From a checkpoint of a small transformer trained on Wikipedia: 13 layers, width 192.
MLP neurons of a small language model. Each row is named by its layer, matrix (gate and up: input weights) and neuron, and shows model dimensions 0-95. Each number is 128 + 32 x the weight over its row's rms, rounded and kept within 0 to 255. Numbers have three digits each. A neuron's up and down rows have the sign that makes its largest values positive.
After each neuron's rows, "fires on" lists the tokens most often at its 100 highest values on Wikipedia text that the model never trained on.

L5.gate70:091159126154128091159141159120125119131140125118087097184182111132083137134113137141091090153174122103100165099115122140079130125145140153133115080109173090150127113189131135127088101078164118133116042135157152125154187175107088078122106131091099167148117107113098117124119149120160110117
L5.up70:133150153139144033139115125119093072109169098096125124210141193096159096175120145138191151098159137141089156122136112118180152141112157148178175140149175114116174131121146137085127145078110173119147157130114154077177171049094151110195179095183111087140103128165129137192103097176192085140
fires on: "ly", "s", "rew", "ing", " last"

L5.gate348:115119097133095098125113164166081137177077166098090183154151162120094137140091126135177137156149092144109125119078128120089132137061142159117147119144118094205127155119124105090085165110080074131051132113131167106132182088097117079136137120063170103123134178195209168157047135135077154115
L5.up348:121124109070103094102120141136129156127131112089070130064143149086127157124112134112177110149096103133155118185100164118179136171123147087143150131174084165107138149087090101128113122159068078211109126125155105103155153105152134095080132158134181109173081152154107099178125082065061130121
fires on: "ed", "e", "or", "s", "es", "a"

L2.gate36:115119132085063134181092047130113081096149121077129136122174096109132102146140132152117109141196136092160099108098087104108117120116129151124170125097143130153112127126107177145119186141086143116085154086160141121154092123098116108174138126101118182108146164125119247161196049132164122137
L2.up36:142146093103133164092095121141069114120182147136126137104070136156152151071157115149067129168141150090139086082132136116110114215140198082105164097161198124125062104140113189071077131179138160145094096177120155120109066132134237140109160129128086126110170113109151146121136102122110126157
fires on: ","

L6.gate374:123148106119180157105098131178114206131109129144091064167103067165147181148113144135079156147094145136138187124153141100148159141134106191033100125090131140158082081097110175099120113133132147160178140169130150129149149149133143099067057132127089103182158141091139166126125173171142143121
L6.up374:116123103133156121074054095139112142115111139147145130093155092165073130169093138135139165111134128115065118170105209116197103165128119168149157143148118155096098135123170210150130126088167144116140131106160195074171094247171078142138125098136123129125150156136062115102161146116153172131
fires on: " the", ")", " P"

L6.gate11:157171096127116158143136125179101119133148155139131152111079209129101101116124179175136137124093113138162120154141129127074141098170109169169141150127112107147139121134128094159079140129090138183174120154129093087153122109124096160044178094207150095118123088112122147110120103139121174151
L6.up11:131158139116153135130123198168113149161077125088138127142190151133134116123122211134096076113118146090093113111115109161122136115169088165121131127149149138184122150137122124100124164093092104149114141146097101140113161149143125144137167098120111118103087124135100121068144170088098148178
fires on: ",", "an"

L4.gate201:139157140081134136155170109122158140080164127114139162117155160175139145108084131098137124158088104106112106157106134165154111183144177123143157120130089204134121090148106179197050190173119082154173135117170129182126124069110162134091176121088156094120154162114110106099162106158103129120
L4.up201:150133116100103073174174117162165186144173103124178105168073111146146175092085129070162153153146134169110119172128120155169160146158127074111144122123079200107116146139108190128118103161165107089159099146149124105124171121167111123064090136121188127116088102113113124127122134108075110106
fires on: " |", "-", " ", "–"

L8.gate112:152094110126134124116083205152142138083143156143104139123140071179094118116127141101150140218147142171124142159146157147157133219100110151129118135145126133155120126162080153105086161073123112139178114154119149093097146120117173112131142120144144120110154157133080198123062115121142160102
L8.up112:088149079184213129137106157098110093139104141128122110119127117142084146173136111087134099089150136161173166153129132102171160095146196083149174103118147142108130124146188077134105105135129168080107099145066122104170098131146080132171167123069096076106173117102096092099170109122163164197
fires on: " |", "|---|---|---|---|---|", "ro", "ts"

L6.gate209:128114094164083101157155155163034122139125138115143188180140139121171129109138139149099113150145119166144149154114149069167140151159174117135142102045118129176154120123126127185108123135079098206126105157120167091221152101105180135095134118162093141123120063179174117167114120166079153180
L6.up209:145089112080086109182124166162071063132135129136103120113158165141124077080151130094125137154126110131118106116109153152072105130144134113138126079074031144162118116096173151082113152168127108129118100141060179222173093140128136114101137181113074150120142132129060142168111093137130162144
fires on: " (", " born", " was", " been", " would", "red"

L4.gate290:172115092196137127057072148157105162112120160148096162141103129124117095100153145110158183182137132174135118127147124104138094128127137144136096105055117141190052106180094149094093113123154156170136158135079113100094107121092134098085107085161147078153140126142123181139091173098140176126
L4.up290:138099148100097095151057198103095139136113122132096096146159148090102127154140108117182105103118098178086099168082149070143123083158121099102202158166155124129092116086136151157155062225119163137178191109128171111068100156083179159153154151136152105177142104100124113139182179157151147117
fires on: " of", " average", " |"

L8.gate69:114166138199108100113101161168095172070162088171137090191119184157110142093117113151110100179162132201107071146122124142112145098133117105107094117163179087119108165143122104131092159170147111109153075092179156155124142091114125097150113106180133129189131117087123125139145131170112122113
L8.up69:142142143117108099124152138111111133151172140144138135075136158176118171109126101076107056130096145152095158116118136166114118114090097136081156114134170129120152146113167158155089119203116135178089129126156104126097156080093106141134121150109160096177106179172148156083099089166136106127
fires on: " U", " N", "o", " in", " D", "if"

L4.gate310:134181149103104109136157190187149132084127138129118105157146158135067147113106147164089159125142106105107150154185116145173115159071155137095104160157205148128116123061118082102141135092145070178169087112125168117118117175133140105076134087103157086131053154102118099086172167077151111129
L4.up310:050168093084125106153147118178100150105164107073162109142121151171122133102073159133165189100092140199144170110131114034159150172130114208120094160140056163141165192123148108113150103126163101160105136126166143090110115150151151093133131176070112104174126127127164149101184109103143045123
fires on: "-", "et", "ment", "tain", "ing", " and"

L2.gate144:121164120125180073117155145135110149121170190157188133101095158169159108139095127099109166116141150124187098114130129186109122166156151107154113152161138149120107130100093215130161135129118159082142147165124115156064115152151120107097117111087119083146108081118126161143070181071117182135
L2.up144:155169090098118128150171142108130197072192141126147186137113090112171096101140147084088158085124119110129143173144149177167099167153133180099155136159083180131143202081136162122138131163132176084130176123124166128108102140121144129121105112126188083174131072120112157142072130119123075180
fires on: "-", "ine", "ab", "all", " Det"

L10.gate56:118104093154124180130070140178151114050130152123122136184087117098130136082099144173125124153187088142139118099094171077093152126174179129091142114096202130126184056166071179119102192135129130111129135149110138096120079099135068167165112121134058146082176096112097179119122113082142164207
L10.up56:148116112089144115086119120164135157121115096119118135180079085101113204064160156129110072137117151108215101151170153152120124116146169164131141093114100146115101119084072172122118140114104071101158166171090094094102141122109157117115107154158180149149162065141111119120147141157060230127
fires on: ","

L6.gate327:159160087160137131157100095128181143116081121100104147140130122175149131099160164168182131186108140193169188099177119161093143100167139145128106058053097089162102112155132187118076121104108160190160155086103129143108105099089110060119103099114125111130123100144136105165089124093129130072
L6.up327:135097183116104165084145097140033104153113117167075175118122135062119081166103117138146192166146065142153115172190148108177159201125136093119155121146151077079073115119149103118137114158146142112160090111075153092157082159133126144077103135184141082152056111119124136087080159062099130154
fires on: " |", "enc", ";"

L10.gate171:161130148191075171090155128142099156135126128094133117202136145172060066138110156106144115164148110130164152135088119127094150142108100179125120041118155142143077122174111125104169167110170117111099132121072159106107143179133112057134170064105082123145134121149156175117142141100070130171
L10.up171:135124172162155097080090171099152155134103127161130114074171157148073110143080137219153129092144143115148189160122184141112128144090115151074150150114132094075202129115122088090156115146132066134052090137173121164136190096097190162113119167098141087093134105124151171119114129164110139150
fires on: "th", " Sy", " U", " first", "enth", " th"

L6.gate168:039130125119124133160108116138169185106158142167145189099160106132131186114079121146106076166121067089123178160098186111162089127110190116142126133155113137138105105136178173129159172163136110165199106126132120116095144114143137110083111123152092114139147137152132114123102106056066133099
L6.up168:156138174073090133110182141129146119121151127159158133158118172163167134152179120137102073109097129129146056149145158165125156113121130160171105155174144144173079144126137120114104090041093138119091080132088090118100058057085112165138143130171166083156153113132144163069169080204081165092
fires on: "r", "g", " ", "ri", "t", "ar"

L5.gate195:152117160097093065150140198162110094112109097068091144058184186146123164150110099142135097144094123128096177086106140120124146113121121125163150154135171116117096142193162139084097159132172146112094188087131187152152177128115101130113118090102129138116166120148107123166105103188172173064
L5.up195:156121111112088126124159145099101123105065146132123110108144104115136191147176188161117094124081112103165158124123179129061138107139124136130161176088130119116140129127087130141137139148120143133124179179136146124110121174089138162077164124124104184064164148150180041101184205161114063140
fires on: "S", "an", " as", "ans", "ria", "as"

L10.gate223:137077080177157173162106132130107085128213126115149153100160139038097120061159091177102072109138174146178135144066118124095129113131223112125118072143120121167118092159162179176120096191146094105113116144120136179139122137183102166137156125115085127117133076185156127118052137151098197155
L10.up223:135173104083147113154104073096120088093118113121102164180118120125136079119110105158104118124137149137117110164128219091145141068200161105115136107109123168081144100121103150174114138151112178110102181138111141102189125152158104142152139091204084147071172089180179129085152138133131132126
fires on: ","

L5.gate261:135140150143117139163164143117105084092149160153142138154117123078060082154155171154123097154170112084137099078090087168090133140095119128136088111139116120220150129080084090128068141089062067157196123119160067143178156101107164113138150127115174082125102117089187173130170099143120147125
L5.up261:090129105097129094138135118115145154113145143159182132125136135149111087130115084159092122146129074107102087113065068156131110125134108123121139107142121074110194096126147126139088172087097139111139092094150121106172131125196107138142126126146196094088136118095184158184145089099124166093
fires on: " that", "=", " ="

L2.gate286:184166112084121116102136165110210104107101128121117111133142119110120186106199142087165058159154139127125125082084120084125109123132149102153118104124129180159174094192149165098080119102094146175200146121148116076195118116165106154140155159113165115139152159090162127148191070110122123137
L2.up286:165054187141108163146126170151172139151123074111139115150112115105140159119141158185174142152125153113126102114119125110151145143145100129143142104162120134151093144142149069128066110164095139145161156087122141093169101129074073160161085169129171148096175130104177138100135110146107175130
fires on: "an", " written", "ir", "m", "ensive", ","

L5.gate140:116164079161075102124166115120156131075126173139149187116119160155148128146132141121109081185158147154154151129139170085079053141145156157169136179179150178137131121150106103141125094113150090147187163167119183109151200086174091172097178138153160136099128087119174115115163140111110054104
L5.up140:130110125159135134110092132133129139129109145111123126178142197161125129141134138125150063127176128143171138100200161136136119129120135071132178122089190116070062140139162166138112172150141147079090216174142104108035148089199112110147114089105128094161112090158140103160192161137116128121
fires on: "ic", " =", "om", "ia", " Goals", "ay"

L4.gate246:103086123166149151132100177106075088083097135094145180162088157077097087117141137145131122131132102070201146151123098088139141111114141136158141114123139104153106141153079146106114153135150140120155096129163117123123084164122113129112161109174129150134124145196187152110150130145176202132
L4.up246:206120163125166105117120108146173086109107140099147119118147150102162134140132110122178187078057153163161177134112146146153096157130121120132048099210142201111161128115138133084116055179111116161100149192151129109150114119093150160159159120144115124117127097155121095068098151048095094121
fires on: "an", "k", " appearances", "ues", "ord", "ans"

L6.gate194:118157121091119160142093149133131161200167103154111121132154139141071127165121205112091134141143112174132144145100082150153091183180092153140188177170120112204083098116112153087152122094141138165133205094166117165142162116146107143118102084104175085221160101103136184139093171143100145122
L6.up194:142109120183116106070117159137147170115168119114089113125056065199152126127087180179071109139164148112152106110177147147181125165152150145136093161080102065131078125127167166109089105087160128055128104162150149112113058210151113160130126142090104109102154103099104107125159150082109166108
fires on: " the", " that", "ro", "ts", "op"

L8.gate330:134160138152152077101107145069141193121184159138134130096145107144167204117129106066143115193146116141139133110180117053099122110171124119137097111129085169132096057138098185108039089130127097101134178157128120096116127143136089155084120167123091117110107115108143132129113163113111139092
L8.up330:107108173143102082116086116129166161190116148071098121087116107131166167166134125139155161096095144165141175124124126100133157080142103096104102165148040151113136119154102136109127081126105116167106136143111121095123147153154108173179129162098066183120122114185159107135128160104143107135
fires on: " |", "ST", "|---|---|---|---|---|", "|---|---|---|---|"

L5.gate193:158105157131168088185107156110138055087129172198094132115065153166163150133152083142135150167199125137158154083196140109177053105141123082134103142118126113160111104125133164080122107124147186156107098106186113101087119141075106159124128062112104090101127104134120113171117134103111142111
L5.up193:110148153106120127150099118200110173108142116098139164132183139132146103142156108143123112171123179202127126143109106119130153115097134154084157117118158065097135162179120146110147104056127174112121189109106124126115137155090129129148135166190164089129118143169118190157106074153197109105
fires on: " |", "r", "ol", "er", "l", " ("

L2.gate44:097122137141096120179090094098150159133094156111099181040114125121073113178129145118138122126171137141158146153093110127084137137145111162120099102108152079167078126128162160110108143135091063138140179085198174159142115133131144071139125111082065125157107111131166175155134024167138164154
L2.up44:080115146142094105166084056126120081153108125073060173134121137106133190196133136141175148114110106099159133141126063104095149173136054093098136143102148116099129146085141169089111111099134044122147160105091101157151150085143137092152117090101108190116115113140130117166144160154115106183
fires on: "ively", "um", "as", "As", "ana", " Or"

L6.gate308:176195109150098144105154158114157144090108128094094087093133128189175124085150097171114091121183185116170167140169148136145144127172112162094105152084120085145126118132126116119131140106140137136097169075188148122108125127072127060131137165164074111160149149126119171133124174093134132093
L6.up308:147189090068134096199119127072138143155134134084087134103194134116122164095152116157127106131101134143090124107106180184136162077135152124164123162062113127160139113148173172187178112095159185179126128149183167157112135109130081145095114102082148074097160172155106098178113129126134140090
fires on: "N", " of", "it", "-", "S", "2"

L2.gate319:104173000124143142145126124060146083144139130184140117162151104133110118160145083115109066170104125105140131133075162114099139173162149145088110139087155182214107138140168111091085136154149190167179105160115201077146166101110135085155135161119107152120145098112126138119136151117125125115
L2.up319:175201098158128090165112124114125112130115101145169082159155167148170099134113101118132104174069132143092126145066153172098168074168119129119131115074131128193133154134204085103163122172144137153195117135127167129185205153114077087162097167137091138134119143164079123157115151155125151127
fires on: "d", "==", "–", " (", " was", " as"

L6.gate252:143133177143146155207118111149140178129131144075163133148124150209131195141105168129158119149158162135158115140066164172172095073146135185157057045147107118175101147151146158088140158093152095187169130090168149141106090107121109112170098104083117121148121124113145174107080071141166185094
L6.up252:157106107131092130189130135114053149153115130143134213187171116103118111185122106144150168179131120168090084119128166109094107128061121095095138113105177137119108137099109088082140160115096150120121123143136157144106114117115093116087116101054178157106123207201164168039100106145094173121
fires on: "id", "y", "r", " War", "as"

L2.gate201:107202082119118104199141076129147160135136122196119128162093191155140125107133108106130183182122073183195155115119119113075141128149160130160108090151124120125110107115149181107132142122121119127188118169087174131161112138125127104160121091094143128167091109108157104157127181167103139159
L2.up201:099143121129106107169140097159213153135124111155101132150109180129164085108137105155134179161091080159160167113113102109085148147158164139146119108107095128148114076144144144138143161137086127136198157149097167143176127124107120113158137093094130134146098123101164137118155137146119158165
fires on: " *", "  ", "-", " Season", " thus", " ens"

L4.gate271:101115103171113105162143130107108148125153127163129114147182149114121147176197123108182118128143089112204074102173142103094124091145130151099169115097125072204119139079106123110096130106096163088130117071090144118202139123106130119131117077134125166135104085134172115150147138153110101139
L4.up271:090129146143130092139108058110123118118076069153117109139152131137126163162147112189139092155121080140182063193151128165148115160196095122085186162103151093099142156116128124096115157095142202131109122126107124089146036129135087104177044136112103162166062074114128123154119105151115111181
fires on: " of", " the", "o", " once", " ", " at"

L2.gate370:152160045096091143159072122149090146111104129106086164170159088077194128102114145168138100130109150087144130111108121159087087144146163139121122069049123126158192123147121098129054109131093099136141132098162173111144142101156087157137142122100127134147118132128159172125120121066097086095
L2.up370:175104105156136129142100099230144140166118114147054153187121134082089088165163080176110113078131150139140180144151173113124149132129150101123156117093152133118103155101098080150158104151115151181127127157154175123130070100160105116121133141090084093167079160142159135096124103107131159117
fires on: "or", "ors", "ue", "e", "our"

L2.gate139:072161097179079196169078166122170153088073203149158139144134177200122130123111115114084126112152132099130122096160103157123140127156145145167088138127108119156147139168130115118130157077103146138147161119150105130158080115160117112151112199119105198131079133101129094101129116185139152165
L2.up139:166070144120079146116065123193192171104075129082181142189080138126109144118109090058119189116186108093126123115145080147147169159149103113119153133120094066138104125139109084108136180092104167141099156147169074182110080083133151129139121176104151158114108099092097080120141140142109169143
fires on: " sc", " Sc", "sc", " law", " schol"

L2.gate35:226094145131183133127133086133168118118161122093122128178134123141104103142142153210172061113180140098163060072078098144191169144113139152143088118071096100155102116128100108097163152109129156131169088091144136113172144124088136104126120132175125128079095131090149103121120138124148119099
L2.up35:150137144133113158069167108205142088123193177128113146138118141151098084113123167104138095107134235148148136069133098146110093117054101166155038124072110153151121169196133123145073093095089161137121102136180132099114154122150099111167063104168143156132135179159109174113053103147159160080
fires on: " century", "ockey", "finals", "airman", " DF", " style"

L4.gate92:122194141133124145168148135169088159161171120170131114106134159126106134137134153205132150142172121164134117089197113095105150114094157144142146120148144113136047111124096143118093142140153203163146067170153185093100109111091138139091122126090115122143176103129172147025115156113114124113
L4.up92:119141141101187189078167138128154147169152087087120103160054133126092130128137162129106159095167156104131104172156145117171170104116149137091066132144121076117130099104106119078174109158147055093114139172144103161127085152096084211133161129113118199124124141141144165089074155102101157129
fires on: " ", "ment", "ation", "ments", " program", " league"

L2.gate19:125115116129109166157108161147178144147088139167098147121165157162145118126149115148208114146142088158202131116129151158110081132129121129181096113151160136169109077116081154099089193100163155161142111149078140155152158086145173118174158093101156122097105117077142101095083124111125101167
L2.up19:107069168131163135132117150146177162197078130141118166095161143160125131171125085118217102132097101106168159119133128177171097140149072131151107130130167162136137126066097133149144171151150160121142134126091171146153126096129133095185150115092147141096101124102152115097111104129121120149
fires on: "o", "ur", "aus", " Francisco"

L2.gate16:146154087121157120167157201152071094114129150189125118201135172135094179138121084093118126116171128175088133110153113150068129138142149088125100119142149075162113152114154115099102113137173117137171108091099169098098116127181163096116146121073130084147126125103165097119120151058137140152
L2.up16:115125144072099131135139183160122116102115120142127089184085148145147158163150071090143132096138129150082164096161120162151188139162120095105182128163127112087124226097146076175183077153124166161115102129173138091154094105160120092122145106103098114128104133182146089114100175059097149190
fires on: "ill", "ate", "ah", "ark", "ant"

L2.gate263:165133116187150066129128138140089143142169197149086134135148128101095119101098093101152113168151135161160121114131097078089138142132132137124162165140125088171081093158102126140064119128076153123094097170139128157079136079115200099138072138115136126168171105104136133160213153094129153130
L2.up263:176112154113085156162175135133155068077175136188110131107133120108131133132139141149137170134138118130177098077175086177146147213133123125138126165160110107145135131100126084189082085114135138081156086107102135105175093119098095121144117184068160098103119128127149133163151119148118121143
fires on: "ir", "ar", "h", "eth", "ur"

L5.gate272:138189050111125093140145144157149179097124184103116129117108101141113218130071107089130136135158123171101088179186113112132115094106117143121140125153164108112065093130156159135182120147089152156143171141140130092140175090138104075124117150141132157172118107104124168145126165081159178119
L5.up272:155119153155127117105075130135115113098143146134119120145174099118119118107139120121127110121148104112098121157150115092137127147144091117108144151096094183119113144069153146106149100146097113118137188140138116108145120138056159113032096080108134167067097153177142059161221168139094173123
fires on: "(", "\n", " with", ".", "′", " of"

L6.gate33:130141062144175115151122108165109144120133121128175164115128075204091153147140103168115116155125105161179176185121146091178146132143125133142134132089110118131089157127104151130103131150182148126147139133193118149101167067097100113105182128144042086168098089147151100150145121147138169140
L6.up33:180166124164056124101141127122101131121102133149046175087132136120114093161092103145106143173131127127114129102151113123172114161135177104142194158143187071136137103080109128121102064087114036139123115151123095106179126135099164113059099095127167074128088137131166133160124060150109072114
fires on: "er", "-", "ar", "ur", " on", "le"

L6.gate199:118121093120134128131093196170154193106083151134050132079142075142097110146193102126177092135060160168196109129168135125123095175154102141113135120061183163148079125132083163097112147151135133161100094106153136137151106144079121138151108127141186091133202152122114157117186091166152221126
L6.up199:160120119141128099123125152138133153079063123140104106054113142134130183137117135166091134154124130130147089176065115110069089093145101109096148200112118189135119170102128179149112165066082104112113076157129129131122117111085109221106130134115145141100147147139053062124214125096130125212
fires on: "r", "un", "ro", "ou", "an", "as"

L10.gate136:091092097138135041154125124109148109144134145132112207153132079150155136111099153176121108153166178128164174139132097100099068145121120130077090100147132133143136147045161154057004156096076105150158169099142104141042125083077092125116091093098123189104068115182159138115123122139120176140
L10.up136:150125184093134159152145129111121085101147084106099159188198160106110108083161128102157122134110154120205140103136088111134092103095147131104178075125113138074180115139103189144137070139123059141078109151161155090121133123104116102106114158130191165094170124174125129116146109125117145118
fires on: "l", "3", "pl", "ol", " rel", "6"

L5.gate18:121115124179165159138083144146076115165139138075092109136152098132113122069124104173153096141154111103189098163158134140126109100151108186125177046122173062126126135143137159169049145102127118185190136134098136130136105104106095111108144084154116132122125107168089159126099139069138156105
L5.up18:114136127133110153115140131096100179129064129135099166151163151091121116113141052170096068156156177108092142102141168181110140086151083152149138142152114172123067110157126126106124136114134180188105190085196127110085080130120154137158104131105102023111143128167100191114104127113090136101
fires on: " of", "=", " \"", "2", " Chart"

L6.gate44:112159123151112104130145158174104205101094147110121148158129073184096114123155144144070099192182124113149114086117158131165144145112131188136136139097124091152081146146065092043067089167103128125174139106183143132083111119100123059155165112110149058174092144139116119154184140140143134126
L6.up44:109110114110117155114136132141165103152175115138080183139168130098178129080108166187120121151077114085162176138148164105087113192129094154145157104103094082151099116084132143116064096182160134150100105077153114133148144100147142113074156144139119107119173163076110160106189176129067074157
fires on: "al", "e", "ant", "ative", "ron"

L5.gate43:112121093151106161163094161124103111149155118222159134144117150161104137131121145112119102173153118162182130160118107091110117128122170158137097122142207134119117103109077160094134207113154152114155103116096172100135120165125097139221121139124112109161156088203124194100130129109083142137
L5.up43:144125129115142155145157077152197145113074099156150080110114105151157186164151108087074097133113119090123118168107089158154119126142123129100031135141166136103176205129136122157153176085113100125113148101138107182118085119152139177160114152103134135162126110139063169125109130155142165167
fires on: " of", " for", " "

L6.gate96:161086135144090143154154193126089135130113250137081107160134104120147169152106189131117077100154164133135113125118149141155107139121136085139118146142156113144160126183115145112156118115143177120108153159164122149135082090121117122078111170126128153103212105136136105087117219170145100157
L6.up96:136147132103091158176160131123172139132113083140079132104151102113149154107122069138092114142161121215064093075108172141102167119129126158064161141104171170178072134170135154078127169084184110100141074168126170106113171088112097166142102117128124090106165152149189140111151151108151131125
fires on: "ar", "ab", "ad", "ir", "arm", "rap"

L10.gate55:108221088114181119114126109137076104136084151118107168192150137144132086119180123147074100194094155136163130047088118159134131111116120143122084079124090148080206156159041149150073138080127074192098186153159187132131111077117129120147149163155165118159101167130095124199130162100099138117
L10.up55:074128106078171097132124143170136110176131153076153109149146098125137172087216120045104105161084124141178112103156114149147146147142140077095081144132143169134104126120117178156093103178093179129094131165110043188154113137109093110120168134117139112058122143127086065104139139124089151093
fires on: "0", "2", "1", "9", "4", "3"

L6.gate265:095169105143174117121154130172158094123102151102182088139142192128100137158077126118071197152159100090123142174096156148109102151163202115148092148160133177124101155122130172150120200147162116136144132175079131142059086190127110156099092121079160152170108149123082123137176139070136201110
L6.up265:121171118126078110183087059098141136134161112168112078135164120169169117093134095106156151116121143119090133147146030084119144152198163130099104151111079128101135102133111167111158104113109178119139159107132132137139155106110098125149080124137112129144098139101140141129132088119115171133
fires on: "-", " ", " ("

L8.gate168:184138113116156146127111122180097112114110130149134238145125139166100092068126170158089168185127157095138185093144089109141163122101126204163124112154178103108121132142051085085112135072172060145160081136159122131148181161174189082145154151112107113102132122101161136137120142119179116142
L8.up168:128119138106138092148135110117106145149109131107182118150140122173151141192136122176068128156150183130141121206110123087159138094181133138179125163124126190099167057106157120130118137154100154131129101135136110130123139167124085150179137177112188130057191134142165119113142116139137123125
fires on: ",", "2", "ic", "c", "5", "4"

L10.gate36:180159137105119101170120103148087112103112122119135186121140091176158150062087121123122107130124078185119110198168190086112176067126126160111182150094205129124096124143100136103117129108147099131114201098090143118087169090094148127123176129125112109109159111128163183042121101168192102165
L10.up36:165139147145132179120101165073124165157161115138118168168156148105134170043155157093135081127126088090179130139116142124146172104091129119131123134146101051122115121141084076147116122190080161111127112134155074132090182101109195113184123114141122142133062120060193068090147176183117181115
fires on: ",", " and", "-", "/"

L4.gate33:164122107095139164120119148154126099071125124148107100141097044080131070126141166125138094129137104109132175092097145158145113126104147114157096087135130137112116057107102105118082111151097098154169167179161160074170151136063171119075180105090106136127071079060122096107112136116140147150
L4.up33:176143169139148142105138121126184120110078099044117155088094180070163082178126136125185103107157153151137143101112151119125158128124130137125108127172144133132104109142173086099115121122058082094123101154157119088160169114134093139117122039117128131101086153122128096135122126057188107114
fires on: "les", "ts", " appearances", "ments", "age", "ans"

L4.gate176:146075083111173104130079110117115046061095100144061090128103110150115109155163130095116123106119057080109165179087166111137166120108141133158134105113087138123151049125086079119139146132124128132168063184138101136098155135084135165107172076149092105113128124099148081126139191167125094117
L4.up176:128108120089123137129175160149070125117118125137092202145107146114196158118099125112135110145149157101067133133143131134106160087049129118087165110122165155116099083101103137151107084149139158161123132113133153143153194094078163115131144143132194090157150044143122174179102140154103096053
fires on: "y", "p", "ion", "ory", "le"

L6.gate114:117130133185156083137169228175108107145153147159108130169129145106115156065126064154128114186100144105207138151115045129115103114171112124116105157115109126158133138159142137124125134086196166121153143149140123154169119125120115151117081124110115158106134121146112099070162149170096140146
L6.up114:069115119103143097122156115109129136154090112114109089092134158116117093127100144151126103179159114090130115122047157176136178152135131163133116148126162146128132136151133117180080094073138150132128045117073127156088136106095109120148122195171085081123129173148137143138128157184077118103
fires on: "ar", "ad", "r", "ind", "2", "n"

L5.gate30:112149107150174113083110160149126096158155159137127177157125110082118122178113158129163086115108102112175053118132148120106104099091187166176142077166136106118170133143120126103129127167096142091146132121115127158210124113090090125178191137115136150165080056198128149151143133095084127100
L5.up30:098139175126175128082086111153156088171147133071163145153116237137131089130065133166170188117108125116156096073076134110153139122155158149154127111167138123106129124151140151097141129152129164092106147099134133177170155135108104072172139086088077098113110097119125150138148103099142074112
fires on: "ly", " day", "ually"

L5.gate49:122102119098103131173098141099147136103105172225166164081148175131135085158149116120127106140132131131103122121101105098181087153156183126145065114136162183123161124160079140152123162125055158164128072114083137136084096108140168112137113141100092142173110123092078140085132086125182101181
L5.up49:115110129154125146168132064178184191138074116173212141096123139113198100168132115097204114141130167169108153120150110130169142117134084125141102082110113141090128163116075085148141117183107166128095088128116148138119117088167114111157153192151107085146120102117060102107103130097157089144
fires on: " went", "u", " br", " returned", "sc", " sc"

L6.gate60:123152126108110158161163152116104150128120141154114149193149105105078142124165142112103095116152112094110126123153144115114152145123160173135153144108107144150135079128130121202055128136101123129154161105155177152087107099148166083118125163038119106102135126077122138134109217138118082140
L6.up60:100095161142158132145121108112101133111163117129210152090132147178130085099081140115093162086080154136110110098151080165099153086122127156168146093064037107134147127156155117167158101077174061129141095049129111199140124157177184141115124184129214122099167155101094119183093096153114127124
fires on: "=", " However", "im", " +", "b", "-"

L6.gate0:112175166116119168150144089095116146142131107123174093197146103194172124118198140145081093141149176169177128165179153086088152137160069166080089087092117121097130068058048122122105141122148116114153131182158125150087121152174093115203145128099114181122118139104144161135148111118152148088
L6.up0:114130100116171092209134087120179148130107124123157167090115100106197151151175080099140084108118132153107141103116117157123117130104154127124133105211112175108117109148141134177107151132141112120143047133147101175203135130107114089181077176070090112098116124102143124101125189168130063162
fires on: "c", " |", " ", "ac", "ic", "-"